MLP neurons of a small language model. Each row is named by its layer, matrix (gate and up: input weights; down: output weights) and neuron, and shows model dimensions 512-639. Each number is 50 + 10 x the weight over its row's rms, rounded and kept within 0 to 99. A neuron's up and down rows have the sign that makes its largest values positive.
After each neuron's rows, "fires in" lists the words (lower case) most often at its 100 highest values on Wikipedia text that the model never trained on.

L8.gate1621:50 46 53 48 47 43 59 75 44 55 31 57 28 52 44 69 54 57 46 56 65 39 65 51 52 33 54 56 34 33 48 51 46 43 35 36 37 37 51 42 44 58 40 50 41 37 53 55 30 43 34 42 68 46 47 59 52 54 49 34 62 74 57 52 44 37 54 55 55 67 33 46 46 49 46 49 46 67 50 52 54 72 41 60 40 52 58 49 57 56 65 57 52 58 53 57 56 50 40 24 56 38 47 31 58 31 59 62 51 63 50 56 45 39 50 60 57 48 57 50 45 44 64 38 36 66 53 50
L8.up1621:41 53 56 34 36 54 45 46 49 65 30 41 58 47 49 47 58 37 36 61 60 55 55 67 53 38 59 42 54 58 50 46 36 50 36 36 59 48 48 51 45 62 47 41 47 45 43 43 37 49 31 58 59 43 52 53 55 63 54 49 33 41 32 60 60 46 48 53 44 60 42 63 62 37 49 57 64 36 69 34 38 53 39 32 56 32 50 54 67 57 58 55 46 44 44 53 61 69 47 54 51 50 69 48 66 68 36 60 50 58 63 39 50 47 61 50 68 56 68 58 46 56 48 44 60 54 60 41
L8.down1621:55 52 62 65 49 51 69 57 44 61 54 52 72 38 67 42 47 41 58 57 35 49 73 59 41 44 44 56 43 46 58 51 45 43 33 54 62 71 36 53 41 44 58 33 45 50 56 73 37 52 44 58 44 64 33 44 52 53 58 53 38 55 48 56 49 54 68 44 57 40 56 43 34 51 29 37 52 43 21 60 57 47 47 56 51 40 46 57 41 53 40 46 60 57 60 46 30 52 75 58 48 51 37 47 29 37 49 57 51 54 45 58 57 60 26 57 62 31 35 47 39 48 54 46 55 41 51 57
fires in: "as", "the", "a", "its"

L10.gate787:74 52 40 40 49 43 57 43 55 75 44 34 33 41 52 49 61 56 35 55 28 42 22 49 45 30 40 44 45 55 55 58 48 53 40 53 63 62 47 52 56 50 68 41 46 71 53 48 54 57 39 46 54 58 48 57 69 37 38 63 60 60 67 49 45 43 32 53 30 41 44 47 56 65 47 37 44 44 43 44 60 56 49 49 45 75 41 50 41 63 55 40 38 44 46 41 61 36 47 62 64 28 50 60 35 53 48 61 70 49 38 46 62 31 46 60 48 45 30 62 41 65 42 48 68 49 44 56
L10.up787:46 54 54 55 46 41 35 47 41 51 59 37 41 54 34 54 56 46 59 60 41 36 47 57 55 38 39 42 50 53 65 50 60 49 53 58 50 56 50 37 58 52 47 39 56 58 41 52 57 54 43 45 50 57 50 60 48 43 55 67 54 53 52 63 42 51 43 47 43 42 55 65 60 45 57 39 50 63 63 50 53 53 48 55 56 50 40 41 44 38 70 47 39 47 57 65 57 44 49 58 55 37 60 64 42 75 49 50 43 36 55 53 59 23 59 52 50 50 35 56 31 57 55 43 63 44 43 71
L10.down787:47 45 56 56 51 62 36 62 39 64 71 45 53 49 53 62 63 54 43 51 36 49 49 54 57 68 53 43 58 48 64 52 40 59 49 35 58 54 56 50 63 59 51 47 51 40 49 46 42 42 53 48 51 56 57 39 44 43 43 57 52 51 52 39 65 61 60 61 44 63 52 32 46 63 65 49 37 53 56 43 58 54 40 36 46 39 48 51 54 36 60 70 51 47 66 42 42 51 36 58 50 50 43 54 40 48 31 34 59 68 50 46 46 40 54 45 55 64 47 50 50 44 50 40 55 51 52 38
fires in: "the", "s", "his"

L10.gate634:43 51 45 53 53 27 41 64 47 47 74 55 58 45 34 54 28 61 62 72 48 44 40 53 49 60 59 55 29 33 46 61 60 49 45 63 59 57 59 57 50 55 47 46 65 54 69 45 45 50 56 45 45 63 57 44 64 61 47 67 56 63 49 71 50 51 42 57 60 45 46 45 57 58 51 58 34 43 44 43 57 55 53 65 57 64 68 54 40 65 42 62 42 49 60 47 39 52 64 52 47 53 41 57 50 54 61 60 48 50 47 57 70 57 54 61 40 55 57 43 50 50 29 65 36 66 45 63
L10.up634:54 41 67 52 43 32 36 53 40 62 38 46 46 52 36 78 50 68 65 60 46 43 44 42 34 42 62 52 24 49 49 34 47 49 49 68 55 47 56 53 43 58 63 40 52 36 44 61 60 37 38 35 40 48 35 59 36 42 40 58 49 61 41 56 64 56 60 38 40 62 37 61 59 51 62 54 51 51 44 40 46 35 52 55 51 58 49 58 57 63 67 35 54 46 45 48 82 56 55 60 49 63 46 48 51 40 49 58 54 37 41 52 58 50 40 44 54 51 56 65 50 51 42 53 72 65 50 59
L10.down634:42 58 47 47 57 49 55 44 51 36 61 66 72 58 55 35 63 51 37 46 51 49 57 64 57 40 41 40 62 54 57 73 51 55 56 25 41 56 51 56 40 39 36 76 58 40 62 40 56 57 49 51 51 47 62 46 45 48 55 57 69 46 57 52 48 50 62 46 55 48 51 52 54 51 54 54 67 40 52 58 46 54 58 64 45 58 51 55 42 59 30 68 47 79 57 35 41 50 42 55 48 42 51 50 52 41 49 64 43 44 61 52 37 58 56 36 43 33 55 50 57 52 51 64 38 40 60 41
fires in: "of", "s", "in", "from", "the"

L3.gate1245:38 54 48 46 25 46 56 43 52 62 57 57 57 55 63 53 22 40 47 55 42 73 43 54 49 49 60 61 47 43 37 45 45 45 36 70 57 57 50 56 42 52 49 51 50 69 44 48 42 53 31 50 40 44 26 52 42 51 41 52 44 43 66 43 49 70 49 50 51 59 46 44 44 58 51 60 46 62 53 43 59 54 58 60 51 45 62 49 37 67 67 64 55 47 51 59 58 58 46 44 57 57 48 50 59 67 48 36 54 38 62 45 60 46 52 38 61 50 53 48 51 55 42 55 37 82 60 33
L3.up1245:58 60 56 44 35 33 47 40 32 40 46 30 54 57 60 62 44 63 56 54 58 50 38 69 45 59 48 49 57 64 44 67 49 48 36 57 30 51 37 53 51 33 54 44 65 54 53 55 62 55 59 52 47 40 60 34 57 54 41 58 38 54 44 44 65 43 53 54 42 45 53 52 36 54 45 36 41 43 26 53 51 54 52 51 48 54 43 54 50 47 48 56 68 54 50 45 51 54 42 41 63 69 66 57 53 40 66 58 39 42 42 63 41 32 51 43 43 53 46 36 48 58 42 59 46 51 32 49
L3.down1245:51 44 67 46 54 37 38 44 52 57 55 32 49 50 47 59 42 50 57 57 49 69 52 65 55 46 44 59 41 63 61 47 35 46 49 56 41 40 45 41 50 48 40 41 54 22 61 38 42 58 58 37 55 50 54 46 49 68 35 77 51 41 46 56 56 55 58 48 62 34 41 42 46 50 62 43 42 52 41 42 45 43 53 51 55 47 45 39 38 43 53 60 56 59 53 19 48 58 26 52 51 75 53 49 51 60 61 56 45 44 61 49 67 39 46 57 49 54 45 53 58 49 51 61 46 50 55 44
fires in: "city", "district", "south", "central", "north", "1st"

L8.gate714:46 71 59 61 60 43 55 55 45 50 51 33 53 47 60 42 27 48 36 42 54 49 28 60 54 28 59 55 30 51 65 54 44 67 52 49 51 60 52 63 39 43 29 60 43 52 71 31 57 44 39 32 34 52 46 45 55 55 56 49 43 54 44 58 62 52 54 61 28 35 77 60 31 32 46 38 54 50 37 63 60 46 63 65 53 66 40 57 49 48 50 61 52 38 46 63 61 53 61 61 60 67 48 48 47 46 41 60 37 54 43 43 60 66 48 52 28 38 58 54 62 61 54 49 54 55 32 55
L8.up714:44 46 53 74 60 38 37 66 56 59 72 52 46 37 30 23 57 39 42 51 48 50 52 46 57 51 45 49 38 41 51 54 51 39 52 48 60 62 68 40 71 58 35 31 68 46 57 48 57 47 52 60 55 64 68 50 46 39 46 38 48 43 62 57 48 41 43 29 36 68 50 44 58 40 48 74 46 57 37 51 58 52 47 47 49 52 58 54 50 62 48 53 55 52 39 48 47 34 52 51 41 26 60 57 60 52 63 55 62 55 54 55 63 48 60 67 51 50 25 45 40 49 39 59 39 51 41 51
L8.down714:70 51 55 36 35 63 47 55 50 58 35 52 38 41 52 30 35 38 42 52 53 53 57 57 51 53 60 54 45 40 66 70 49 51 45 35 48 62 55 41 42 46 48 55 50 45 64 37 56 62 64 52 41 46 40 44 47 50 60 53 27 44 62 70 55 48 61 51 47 38 62 64 48 42 51 49 40 52 61 47 56 46 51 64 56 47 50 53 54 64 56 54 58 79 53 51 41 46 49 40 44 53 45 49 59 47 46 56 46 44 46 36 50 71 70 45 59 45 58 49 49 47 62 32 56 54 34 52
fires in: "its", "his", "their", "the"

L8.gate209:45 61 52 50 48 53 44 46 50 55 48 57 53 54 52 55 56 67 45 58 40 44 57 31 49 62 51 51 53 47 69 61 44 45 30 61 43 52 45 55 44 65 51 40 49 33 69 49 56 58 24 46 63 50 27 66 55 66 57 55 44 58 71 55 50 51 55 59 56 63 54 73 46 70 31 49 43 65 36 34 48 61 63 35 54 57 59 52 39 64 27 56 40 51 45 53 29 50 57 53 43 54 51 50 54 57 43 55 46 42 56 69 28 58 37 67 47 59 53 76 43 41 47 59 43 53 55 57
L8.up209:33 70 52 49 63 53 67 66 53 61 57 51 58 38 36 37 48 53 66 54 38 31 36 35 38 47 33 50 47 56 51 41 46 35 43 51 59 49 44 43 48 50 60 59 37 57 47 39 58 55 42 48 71 54 54 69 54 56 45 59 66 44 52 60 44 50 26 55 42 60 44 52 62 44 43 46 57 68 45 50 49 42 40 55 49 39 51 54 51 54 53 60 52 52 22 55 38 46 41 63 49 50 34 46 43 63 54 46 57 47 38 54 26 52 32 42 65 56 48 68 62 31 43 56 40 54 52 45
L8.down209:59 56 56 45 34 43 53 58 35 63 49 37 50 54 47 53 58 26 49 51 54 47 69 38 58 43 42 38 56 47 62 56 47 49 61 29 49 62 44 40 56 51 66 42 42 67 40 69 46 54 46 48 57 60 45 49 53 42 51 53 34 50 31 46 37 34 51 38 54 57 36 68 42 20 49 57 36 57 61 58 51 47 38 57 52 51 51 55 61 50 43 47 60 25 41 72 75 54 45 61 28 49 34 55 50 54 43 46 71 52 66 50 46 57 29 57 46 35 55 41 47 64 42 42 41 60 54 48
fires in: "in", "with", "that", "after", "as"

L3.gate521:50 58 52 36 74 42 29 26 52 34 47 24 44 46 49 40 62 37 45 49 47 64 44 55 59 32 62 51 53 59 38 64 45 44 59 53 59 45 51 46 59 53 47 47 80 42 49 48 60 51 51 48 45 58 48 67 42 36 43 46 45 49 58 42 60 59 41 54 44 59 70 63 46 52 48 52 23 63 42 53 66 48 59 62 58 66 54 59 45 68 52 50 39 46 63 63 67 33 45 50 52 50 55 50 50 46 36 44 44 45 28 44 70 52 62 43 46 47 46 51 47 44 41 43 52 54 53 67
L3.up521:38 58 48 57 58 46 63 53 58 47 62 46 55 46 56 49 54 55 50 53 47 65 47 81 52 37 42 57 38 65 48 46 63 51 48 51 53 26 37 48 69 39 36 61 63 42 54 47 57 39 27 41 48 35 50 38 58 47 59 42 45 63 59 47 45 49 39 57 51 55 38 32 50 65 56 59 66 55 48 42 55 57 59 39 63 48 57 55 62 52 60 39 53 56 59 46 56 33 55 41 66 64 46 30 47 34 62 35 57 57 68 57 65 44 60 60 51 59 48 60 55 73 32 47 51 49 53 61
L3.down521:58 69 43 52 58 43 36 52 51 64 55 36 46 43 55 44 71 48 59 40 39 49 52 77 57 49 39 35 59 48 43 40 45 72 57 49 50 40 47 48 53 52 47 36 49 54 48 48 52 42 33 56 30 42 60 44 49 51 61 40 41 51 44 55 60 55 51 56 36 56 42 40 52 73 71 57 53 60 44 51 56 52 51 55 49 51 50 65 66 61 42 49 56 92 57 57 44 54 53 46 60 57 50 52 57 31 47 30 45 31 72 47 50 34 35 58 48 53 58 63 56 59 52 49 54 53 39 54
fires in: "the", "other", "central", "northern", "southern"

L8.gate1393:64 52 38 63 58 35 69 66 45 60 63 38 53 37 69 68 39 57 38 57 39 49 49 45 64 43 52 52 42 39 31 33 66 44 60 41 48 47 42 60 47 50 61 53 50 59 75 46 31 54 46 62 60 57 38 36 50 45 55 52 47 43 50 50 48 59 21 40 64 49 57 42 43 87 49 52 76 74 44 32 58 47 60 48 53 52 52 43 56 48 37 53 46 55 69 61 51 53 36 43 57 42 54 54 65 54 40 60 51 42 48 60 40 57 56 35 28 49 58 50 38 62 38 58 50 60 50 43
L8.up1393:42 75 49 45 63 54 60 37 57 41 40 45 66 41 39 63 56 57 47 48 63 66 54 51 50 58 35 67 34 57 60 45 61 42 53 45 37 40 44 38 45 56 43 54 42 50 64 45 57 55 64 31 54 49 39 34 32 52 51 53 59 48 26 48 37 60 50 33 51 58 59 56 65 42 59 45 42 54 55 38 55 52 67 58 67 54 42 53 38 51 59 46 59 39 42 48 48 46 49 52 71 52 43 22 48 55 49 31 37 62 53 57 62 43 56 40 49 53 43 43 57 39 37 65 60 62 51 54
L8.down1393:40 32 60 57 56 47 53 39 50 60 46 58 26 35 61 52 43 42 53 55 43 48 45 54 43 52 72 66 63 62 58 48 64 50 57 34 58 49 47 57 48 55 40 48 58 56 43 51 48 42 53 41 52 43 67 38 61 50 48 50 50 46 68 48 58 46 57 33 53 68 36 47 48 28 71 41 52 52 44 57 51 56 44 49 36 64 60 42 61 37 48 39 57 25 49 40 46 40 59 62 59 37 48 55 56 52 61 50 71 45 46 44 53 63 59 50 27 34 59 51 38 55 59 38 50 32 34 62
fires in: "and", "or", "of"

L8.gate1280:56 47 31 41 43 47 58 55 57 63 41 43 30 54 68 69 51 48 32 59 66 63 52 43 57 61 45 42 40 62 44 50 55 64 45 45 64 48 52 64 32 41 55 49 52 60 66 59 59 42 37 55 48 60 59 47 37 47 43 54 55 57 64 47 44 50 43 50 61 60 49 41 52 48 59 58 55 43 77 33 62 53 45 51 54 60 64 41 67 42 37 48 29 60 57 36 47 71 48 53 43 48 58 49 51 47 37 47 62 51 37 60 61 65 48 39 47 45 52 32 56 43 49 47 50 51 41 58
L8.up1280:38 44 42 60 81 41 65 55 49 60 55 48 60 54 51 55 54 48 54 44 48 45 55 39 42 60 58 57 40 39 28 56 54 43 57 66 49 45 52 40 53 51 54 54 43 42 50 54 42 31 61 25 54 35 57 62 77 54 36 54 54 49 37 58 44 70 42 48 54 57 46 53 39 53 37 39 51 58 41 55 29 51 65 61 51 46 45 40 24 38 35 55 47 55 48 44 53 38 45 65 33 44 43 40 50 52 44 50 57 74 43 46 43 41 48 38 53 40 59 49 50 52 56 53 36 62 59 52
L8.down1280:47 49 42 55 64 39 63 62 51 60 40 68 36 66 53 50 39 52 42 66 54 41 60 34 45 58 35 58 40 69 39 50 42 59 53 60 46 38 53 47 49 50 41 46 41 55 70 36 47 48 57 44 38 52 51 47 45 35 64 53 67 31 36 41 45 64 54 54 66 65 49 34 55 54 53 47 67 57 49 36 44 43 60 45 50 55 48 57 60 72 47 58 53 64 47 31 56 49 52 56 37 48 46 53 40 48 51 47 41 44 58 41 24 54 60 55 52 43 44 50 49 55 54 59 45 31 41 62
fires in: "and", "or", "british", "canadian"

L8.gate1117:69 52 51 68 63 54 58 50 50 59 54 53 52 49 55 40 55 57 53 64 48 44 62 50 44 32 80 48 39 35 59 60 43 39 48 36 54 49 46 56 62 54 38 29 39 47 70 58 58 27 35 39 56 60 59 67 43 47 56 69 57 49 40 51 38 32 48 68 33 39 59 52 55 47 50 42 57 62 61 46 47 59 67 46 67 43 58 43 46 64 44 44 55 52 39 70 55 37 49 56 58 68 33 28 52 42 56 54 43 48 53 42 55 55 40 60 50 39 61 49 25 54 69 67 40 62 36 46
L8.up1117:43 58 33 57 46 60 54 57 57 51 42 60 47 45 44 61 60 31 43 60 69 62 62 51 29 43 41 69 50 31 59 44 46 46 49 52 69 56 50 53 55 47 60 55 43 56 35 46 46 44 42 43 50 46 36 55 46 45 56 44 58 46 35 51 60 39 39 39 38 46 38 52 47 44 63 41 35 71 63 50 40 67 27 59 58 43 39 51 47 40 50 50 54 48 35 54 49 41 58 53 48 42 40 44 53 42 27 73 31 45 51 41 63 71 42 51 40 72 30 51 53 40 58 55 37 42 44 53
L8.down1117:67 59 67 51 47 56 58 40 66 62 44 54 40 25 51 41 36 49 43 52 49 56 76 35 57 42 54 41 31 44 52 53 49 42 34 29 43 45 43 46 39 34 45 31 40 63 44 76 47 55 43 41 50 55 34 64 46 52 66 61 51 50 39 38 41 44 63 58 69 42 56 48 45 58 49 51 59 50 61 57 61 58 45 49 28 60 43 43 57 42 52 34 56 42 61 60 61 63 45 66 31 64 32 41 34 45 65 42 44 49 47 47 57 55 25 41 48 35 40 66 48 37 60 58 41 51 40 54
fires in: "as", "how", "so"

L10.gate879:58 48 60 49 36 51 42 57 32 48 63 45 46 46 57 50 55 42 67 38 42 35 35 39 43 58 56 57 64 58 54 36 48 53 40 53 52 34 62 42 67 56 66 54 31 56 47 55 48 38 46 51 30 43 46 63 49 46 61 65 42 36 47 29 61 52 51 59 47 41 43 61 79 46 63 49 49 37 74 59 55 43 47 60 47 57 55 53 54 63 45 36 74 45 51 64 43 51 47 36 44 60 61 54 58 34 64 45 61 68 36 42 37 54 58 40 45 44 47 51 61 49 45 39 49 38 57 50
L10.up879:49 49 62 52 47 58 49 44 42 52 57 59 56 55 51 49 55 37 36 46 43 56 52 56 39 60 53 49 54 50 34 47 50 64 49 54 45 43 29 42 52 48 59 51 59 59 37 37 58 43 56 67 58 69 28 54 62 60 60 40 63 46 55 41 72 47 37 43 49 47 41 58 41 56 53 45 34 61 35 56 61 46 49 80 43 55 46 56 57 41 54 61 52 40 38 34 47 54 62 41 72 51 59 43 46 36 51 44 57 52 68 32 55 38 42 38 38 51 28 51 44 64 55 44 37 58 32 50
L10.down879:58 58 46 43 39 55 45 29 71 48 36 40 50 50 61 57 55 45 40 63 44 38 65 68 56 63 51 46 54 45 40 53 76 38 46 45 51 66 72 49 50 60 41 43 55 40 38 54 46 55 51 41 39 61 60 50 55 45 54 44 42 35 50 60 41 54 61 58 60 48 47 51 55 42 46 57 60 44 51 50 60 47 50 68 63 53 53 50 62 73 50 41 56 51 55 55 55 62 62 49 52 57 49 48 62 51 59 47 49 38 37 45 38 70 43 58 58 39 55 60 54 48 66 52 53 39 66 49
fires in: "a", "only", "also", "not", "is"

L10.gate159:49 71 52 49 65 64 36 51 49 45 39 54 55 45 47 66 29 44 60 54 43 51 34 43 34 47 59 66 55 63 56 53 45 38 47 43 61 40 49 33 72 48 47 49 68 38 40 51 46 52 55 53 39 66 39 55 47 52 59 59 62 51 50 44 42 68 42 51 51 41 36 52 49 67 60 38 55 35 43 47 62 42 65 52 43 61 45 40 39 49 64 38 38 45 64 64 57 61 47 43 56 58 56 61 68 45 58 45 62 55 70 40 55 39 55 43 55 54 45 52 37 52 62 73 44 54 52 54
L10.up159:53 54 41 56 45 56 45 51 48 49 56 57 53 48 57 62 58 62 50 57 73 58 43 38 69 38 77 70 31 44 59 37 55 43 46 63 63 41 54 44 60 45 57 41 59 50 40 49 65 44 56 49 30 46 51 51 36 29 63 53 63 50 54 50 62 52 43 39 43 39 64 39 50 49 33 44 57 67 59 44 44 49 53 53 57 37 45 44 44 47 61 48 44 55 41 66 54 56 50 40 53 67 74 35 40 56 25 56 60 48 58 33 42 54 51 48 67 47 44 39 41 42 68 51 59 48 33 39
L10.down159:60 56 53 48 39 80 44 47 42 56 32 60 48 38 45 56 47 36 41 59 45 50 53 58 28 67 35 58 55 53 55 31 49 48 38 42 43 47 69 56 48 57 66 42 55 60 26 58 46 44 48 62 55 51 50 71 40 46 51 60 60 43 31 47 34 64 56 64 65 43 43 37 64 47 72 28 49 30 48 51 49 25 39 69 48 58 41 53 44 57 43 39 53 52 43 46 50 57 56 46 58 52 55 67 58 50 46 47 59 51 42 41 49 56 49 50 41 48 41 46 38 56 55 56 56 41 45 61
fires in: "is", "were", "are", "was", "not", "as"

L8.gate908:46 64 58 50 40 39 49 54 50 56 55 50 48 55 47 46 51 54 49 54 41 31 47 39 51 52 47 47 46 42 35 51 50 66 40 47 47 58 54 53 41 47 55 42 73 63 53 35 47 54 48 42 47 28 60 57 53 44 35 47 68 49 47 58 55 46 40 46 36 38 40 49 43 45 49 47 63 58 33 26 64 61 39 64 56 45 26 51 52 62 59 45 68 42 60 62 47 59 41 52 77 50 48 56 62 68 38 63 45 31 56 60 55 37 47 74 32 63 42 36 54 59 52 64 58 47 40 47
L8.up908:44 56 58 60 61 46 53 55 53 45 62 53 40 34 41 60 56 38 68 44 36 60 61 29 49 52 30 40 56 44 56 38 40 62 60 59 41 49 59 21 62 66 51 30 58 43 44 46 46 45 51 60 48 47 66 37 30 48 60 38 35 51 54 52 42 65 39 58 46 56 53 55 56 30 68 55 47 59 56 51 63 47 55 61 58 54 45 46 38 57 59 55 61 48 49 51 59 69 57 43 57 61 60 40 46 49 28 66 52 34 61 51 52 53 34 69 62 48 47 52 57 63 54 60 57 52 47 68
L8.down908:48 41 43 38 43 53 58 43 44 39 41 47 47 64 56 45 47 43 43 48 42 52 56 38 50 54 53 56 47 66 60 54 42 34 51 43 54 40 60 57 42 51 77 53 69 51 63 43 49 42 46 62 57 60 26 76 47 55 24 53 47 48 53 56 61 48 64 62 40 76 55 67 58 38 44 43 55 52 55 46 63 37 57 58 41 54 63 56 50 29 53 46 54 69 53 52 23 58 59 53 42 53 61 50 62 42 60 49 31 50 58 69 47 45 64 31 36 48 48 59 58 56 50 46 60 26 42 62
fires in: "of", "the", "their", "his", "ofakim"

L10.gate752:55 57 36 52 51 58 52 42 58 45 56 42 52 60 45 69 51 68 57 48 58 47 59 54 49 51 53 41 38 52 41 44 41 49 50 45 66 38 28 46 50 32 60 42 57 52 49 50 36 48 44 67 59 59 41 69 50 31 77 49 54 71 49 63 41 42 61 67 54 39 63 47 28 53 61 34 43 45 54 48 44 58 49 68 47 52 56 60 66 50 53 45 49 66 35 41 74 34 50 57 31 56 41 35 34 34 46 52 52 40 50 53 45 50 51 42 42 52 48 53 41 56 63 55 50 57 46 65
L10.up752:53 55 50 36 53 72 52 50 79 39 49 56 60 54 56 52 67 42 42 43 40 64 56 49 55 29 42 41 54 38 42 49 48 61 57 40 56 56 43 63 46 37 58 52 52 35 79 66 64 49 39 30 60 53 51 61 47 42 55 62 47 51 59 41 71 30 53 66 54 36 51 54 56 58 54 66 59 45 60 43 38 51 53 49 61 51 48 53 32 41 46 72 38 46 52 42 55 36 36 39 50 52 56 32 46 48 45 43 36 57 42 45 60 48 49 39 63 36 65 47 62 59 59 44 58 42 62 43
L10.down752:41 65 53 58 49 50 58 46 41 51 56 54 49 47 54 35 53 48 59 53 37 35 50 36 50 60 41 64 43 43 54 55 48 46 41 35 51 40 67 44 62 56 60 56 47 62 44 61 68 53 52 43 37 51 39 63 52 55 38 48 59 60 34 48 47 54 39 51 51 56 63 37 49 37 59 26 53 56 39 49 56 52 41 49 28 44 53 44 50 46 44 48 30 08 39 58 27 65 40 50 45 52 51 46 45 55 65 20 51 45 62 62 63 49 44 35 62 60 50 57 54 37 47 53 33 46 43 55
fires in: "the", "as", "more", "only"

L3.gate381:46 40 57 44 34 41 45 49 27 68 41 63 58 44 47 47 30 43 48 54 55 48 43 51 53 54 49 45 64 49 47 49 65 47 46 66 47 34 49 58 47 36 57 32 57 49 42 42 48 44 47 37 59 50 54 45 68 61 54 73 43 42 31 60 61 65 47 57 39 51 53 64 47 48 31 33 43 49 45 47 56 46 58 55 71 48 47 54 43 40 61 57 51 44 44 38 70 40 51 52 40 61 57 48 61 56 50 41 42 39 61 76 63 43 51 41 58 58 46 56 63 59 50 66 43 45 45 58
L3.up381:54 68 54 41 54 64 66 49 50 38 44 58 50 61 43 55 56 58 37 46 45 65 57 40 49 46 51 52 47 68 36 64 47 63 51 59 58 69 53 43 33 32 50 57 50 65 53 57 59 62 58 54 44 36 56 44 42 60 23 38 22 66 46 39 74 51 49 35 57 33 52 49 53 68 46 48 62 53 48 62 39 59 47 45 49 44 54 37 72 68 55 40 64 40 39 52 42 60 58 37 65 48 59 48 47 53 32 61 44 36 58 35 34 41 69 39 46 63 52 47 60 52 64 44 49 51 66 41
L3.down381:51 45 58 69 46 35 49 55 42 72 57 40 57 55 62 45 37 26 55 53 65 65 40 36 36 39 47 47 59 38 57 57 46 37 60 39 45 49 69 49 61 43 45 37 57 49 49 45 57 49 34 44 46 46 55 52 65 47 49 61 61 37 38 58 32 55 54 55 59 56 50 63 53 52 61 55 45 60 49 52 42 45 53 53 62 47 43 52 43 59 37 50 50 99 47 18 56 36 50 56 41 55 47 35 62 64 54 40 38 51 41 46 65 48 41 62 48 49 44 55 62 45 51 58 35 48 60 62
fires in: "south", "north", "outside", "east"

L8.gate1512:54 54 60 38 54 48 67 47 53 37 66 45 38 52 40 48 47 56 50 39 41 52 42 34 51 60 51 65 69 53 33 53 57 47 35 68 75 62 43 59 45 44 52 26 74 40 51 33 57 63 54 55 46 46 66 51 48 37 44 50 33 34 49 63 46 38 50 65 44 61 46 56 46 43 46 62 34 35 56 42 58 42 41 45 42 56 63 45 63 67 68 43 50 43 63 45 49 44 50 58 44 58 60 30 52 48 65 51 37 28 43 57 41 55 43 36 54 67 46 26 27 38 52 37 54 58 53 38
L8.up1512:41 59 57 34 52 51 40 57 44 56 56 33 51 45 43 55 64 29 34 52 43 37 53 53 38 57 44 47 42 59 50 21 64 40 34 62 59 44 53 56 45 58 57 44 50 53 39 24 41 36 37 60 38 49 39 60 41 56 63 57 51 47 47 53 61 53 37 58 53 50 43 57 42 54 55 46 50 62 50 51 69 44 59 56 34 67 60 59 56 39 74 54 45 48 50 69 44 57 41 64 43 41 46 53 54 65 48 54 46 49 74 54 48 57 67 48 45 50 47 65 62 58 49 56 52 58 54 56
L8.down1512:48 42 49 38 49 55 58 46 43 40 48 46 47 50 35 38 48 57 41 64 42 58 46 63 48 55 60 45 58 49 38 66 45 43 54 37 48 49 49 60 47 58 63 36 53 63 67 62 61 69 32 64 63 49 50 62 41 53 47 62 53 55 46 68 64 52 34 55 65 31 56 44 43 33 48 38 55 44 43 68 50 58 64 52 47 53 47 43 56 62 47 44 41 55 40 57 58 49 61 38 60 50 61 43 42 54 58 47 30 29 48 65 43 41 39 51 43 41 72 61 54 42 58 53 45 56 38 57
fires in: "the", "of", "that", "than", "his"

L10.gate378:48 62 55 50 42 45 41 57 60 49 39 58 58 57 69 49 47 66 48 50 54 48 60 50 43 45 47 48 41 44 51 47 62 53 57 42 62 52 65 59 46 47 53 41 37 56 62 54 43 38 36 38 55 45 58 63 47 42 52 52 48 52 54 46 62 43 58 43 58 56 78 70 44 64 52 36 60 62 57 48 47 56 44 63 44 56 65 60 39 25 45 42 36 63 62 43 56 25 47 48 42 52 37 47 51 55 47 49 45 62 52 58 64 47 32 42 30 48 51 41 44 42 51 44 44 38 54 40
L10.up378:50 65 45 58 35 54 53 64 45 47 32 41 50 50 55 38 55 54 60 39 34 33 53 47 50 49 51 45 36 42 56 62 51 48 53 42 52 58 43 54 54 47 52 40 27 46 63 45 46 41 50 41 43 68 49 50 46 53 69 51 49 47 55 53 51 56 49 44 51 44 65 58 39 51 52 42 60 50 61 55 43 53 34 63 31 35 63 67 43 27 39 51 36 54 47 44 60 38 64 52 48 56 44 37 45 57 41 44 25 54 58 32 49 58 50 31 43 62 36 29 53 55 48 41 38 47 47 59
L10.down378:55 56 37 56 42 60 50 45 38 49 30 62 49 26 58 47 44 37 46 55 27 47 80 49 36 46 53 53 45 43 58 52 53 57 42 50 37 36 62 38 34 47 60 56 36 58 47 63 57 56 42 46 49 60 46 40 40 48 48 56 49 47 46 45 34 44 71 55 50 57 67 49 39 42 62 33 47 45 52 40 48 43 42 69 43 47 37 54 55 42 34 36 33 71 55 48 62 64 48 34 32 53 50 45 46 56 59 49 32 61 52 49 48 67 45 56 62 50 50 61 49 47 58 58 35 49 48 45
fires in: "as", "name"